Weights of a small GPT-style language model, trained from scratch on English Wikipedia.
Size: width 384, 6 heads of 64, MLP 1280 SwiGLU, vocabulary 32000.
MLP neurons of a small language model. Each row is named by its layer, matrix (down: output weights) and neuron, and shows model dimensions 128-255. Each number is 50 + 15 x the weight over its row's rms, rounded and kept within 0 to 99. A neuron's up and down rows have the sign that makes its largest values positive.
Before each neuron's rows, "raises" lists the tokens whose logits its output raises most directly, leaving later layers aside.

raises: " themselves", " were", " are", " have", " all"
L2.down434:38 46 32 56 59 31 52 29 34 51 55 86 46 45 91 61 47 47 41 35 66 57 12 78 91 47 41 63 36 42 73 42 31 53 51 42 49 40 31 42 66 59 38 59 33 66 39 71 76 53 55 54 49 28 50 48 53 48 58 62 68 16 28 51 44 51 63 56 56 59 53 36 32 48 50 39 50 50 25 60 50 74 39 34 65 41 46 38 48 60 38 44 43 60 43 31 41 34 68 53 63 30 73 62 70 48 36 43 35 49 56 51 45 69 44 76 51 62 29 48 54 49 66 44 38 29 40 55

raises: "ries", "age", "e", "erie", "ier"
L2.down256:68 59 36 48 36 57 52 32 52 36 56 73 29 41 62 56 38 45 47 35 21 30 37 45 51 41 34 49 46 66 73 26 57 31 71 78 58 58 54 64 59 34 69 44 43 47 38 19 29 34 78 33 37 58 30 66 54 35 52 57 57 38 72 66 57 65 56 35 32 56 44 70 54 41 46 25 59 77 87 34 29 36 24 24 48 49 44 35 31 46 52 51 46 51 51 45 75 56 35 59 25 65 40 81 32 51 54 55 56 76 64 40 62 52 23 42 45 33 49 20 60 22 39 72 61 51 48 59

raises: "-", ",", " and", "s", " in"
L2.down659:36 52 76 51 57 46 56 46 49 36 99 61 53 52 47 42 60 48 55 54 56 59 57 51 46 73 88 60 54 66 41 56 39 51 58 48 66 68 42 52 38 64 42 48 42 71 49 52 55 46 25 68 44 47 31 48 47 37 53 34 44 49 54 52 34 37 76 68 53 51 76 24 73 65 40 51 45 52 51 50 00 37 44 55 64 56 52 29 36 52 40 42 71 46 31 53 59 24 66 66 63 78 59 48 51 54 44 44 59 36 58 73 49 20 41 40 40 48 40 48 46 54 59 56 52 42 66 50

raises: "p", "ps", "c", "mine", "que"
L2.down516:36 40 64 68 42 33 48 54 71 71 99 46 43 54 35 76 30 80 43 44 59 09 48 57 47 38 78 59 46 58 21 57 66 58 44 52 43 54 65 57 51 53 44 71 39 44 50 82 37 46 24 47 41 64 32 51 67 51 69 62 25 48 44 50 26 35 62 36 64 59 68 35 57 54 40 36 57 66 55 53 27 49 16 55 38 25 44 62 35 26 62 16 51 43 44 27 22 54 51 52 56 37 32 43 69 67 67 45 45 33 69 81 49 41 38 69 55 54 54 54 48 44 48 35 72 50 54 55

raises: " include", " are", " indicate", " have", " provide"
L2.down592:23 50 52 36 58 55 48 52 51 60 35 52 41 61 76 33 50 23 47 48 47 61 50 63 65 39 67 43 30 61 70 51 41 41 38 30 49 52 33 27 42 25 38 53 57 47 53 65 77 67 20 51 60 71 86 34 50 57 26 44 92 40 57 50 47 65 41 30 41 44 66 28 63 45 65 70 44 56 47 46 66 56 70 51 72 40 43 53 72 69 60 38 51 71 42 46 35 50 63 61 53 40 48 55 74 56 54 46 31 50 64 69 36 51 45 59 36 49 37 66 33 43 50 51 60 65 57 51

raises: "ive", "ful", "able", "ening", "ably"
L2.down961:60 37 58 72 34 42 48 52 83 30 82 55 65 41 44 62 35 69 34 71 58 44 42 48 47 38 34 54 39 56 45 55 66 41 69 37 43 76 77 56 83 40 50 69 58 33 59 58 66 58 41 33 43 81 68 75 42 37 77 61 37 42 73 56 50 66 77 57 49 56 61 41 45 25 70 44 31 52 45 66 41 50 34 48 55 67 60 41 17 43 42 41 68 33 60 42 26 25 40 42 50 50 41 61 43 41 65 09 61 36 50 32 52 20 43 54 51 30 39 60 56 28 60 41 65 41 66 62

raises: "ion", "ions", "ed", "ors", "ing"
L2.down435:72 50 60 54 90 53 37 19 33 41 93 81 22 29 76 49 45 60 66 63 32 35 35 50 48 69 60 47 85 42 46 60 70 23 72 49 33 74 41 70 51 73 34 31 65 40 33 29 50 51 16 61 40 64 32 77 51 61 54 57 31 60 45 30 74 38 26 28 61 51 33 66 62 63 46 41 31 40 49 46 43 03 27 56 47 64 25 32 43 43 52 45 50 57 65 55 84 52 78 73 28 40 48 62 54 47 46 45 48 41 39 57 62 65 57 39 34 59 53 22 53 45 33 48 58 38 41 59

raises: " and", " Jr", ",", " |", "^{["
L2.down1168:53 57 51 29 47 34 67 16 39 44 76 45 61 34 60 28 52 34 54 41 61 59 39 43 51 50 38 49 26 47 30 56 48 94 53 60 82 59 31 33 29 47 32 56 36 57 53 27 54 30 54 74 64 34 62 56 56 42 54 52 60 64 51 35 60 59 39 47 32 31 64 30 38 60 22 40 41 37 61 36 00 73 48 59 49 70 79 42 42 48 66 44 34 40 32 44 53 23 34 21 23 36 59 57 74 25 57 57 39 71 40 44 46 37 68 41 49 20 45 47 32 65 36 44 40 73 64 55

raises: "-", " and", ",", " in", " to"
L2.down794:56 57 62 48 48 37 61 38 70 45 99 64 44 49 35 47 46 43 54 60 50 55 49 66 50 75 47 57 51 32 48 61 43 55 63 57 66 46 47 35 63 37 47 67 41 57 46 40 39 43 40 50 57 55 47 48 41 38 62 58 36 53 57 62 41 46 52 64 42 58 51 43 60 51 34 39 44 56 45 59 00 52 42 45 52 58 41 20 40 52 34 57 74 39 31 42 28 33 61 68 58 63 61 58 54 70 49 38 72 29 68 56 41 35 37 39 58 45 40 52 71 57 36 63 39 51 58 45

raises: " to", " across", " throughout", " by", " outside"
L2.down1224:49 42 57 24 58 58 80 28 54 58 99 52 51 37 64 69 33 43 27 46 34 62 50 39 33 46 14 35 71 47 63 36 35 66 42 50 44 62 50 67 63 52 53 42 43 60 70 46 39 35 56 45 45 35 66 61 37 82 39 48 63 48 46 46 50 55 67 57 39 81 43 57 45 43 63 55 46 54 61 54 17 54 64 40 56 67 66 39 53 54 33 34 41 42 34 32 68 24 52 33 27 00 76 46 44 54 56 46 30 74 61 58 51 56 84 61 59 37 49 52 38 65 39 27 44 46 18 46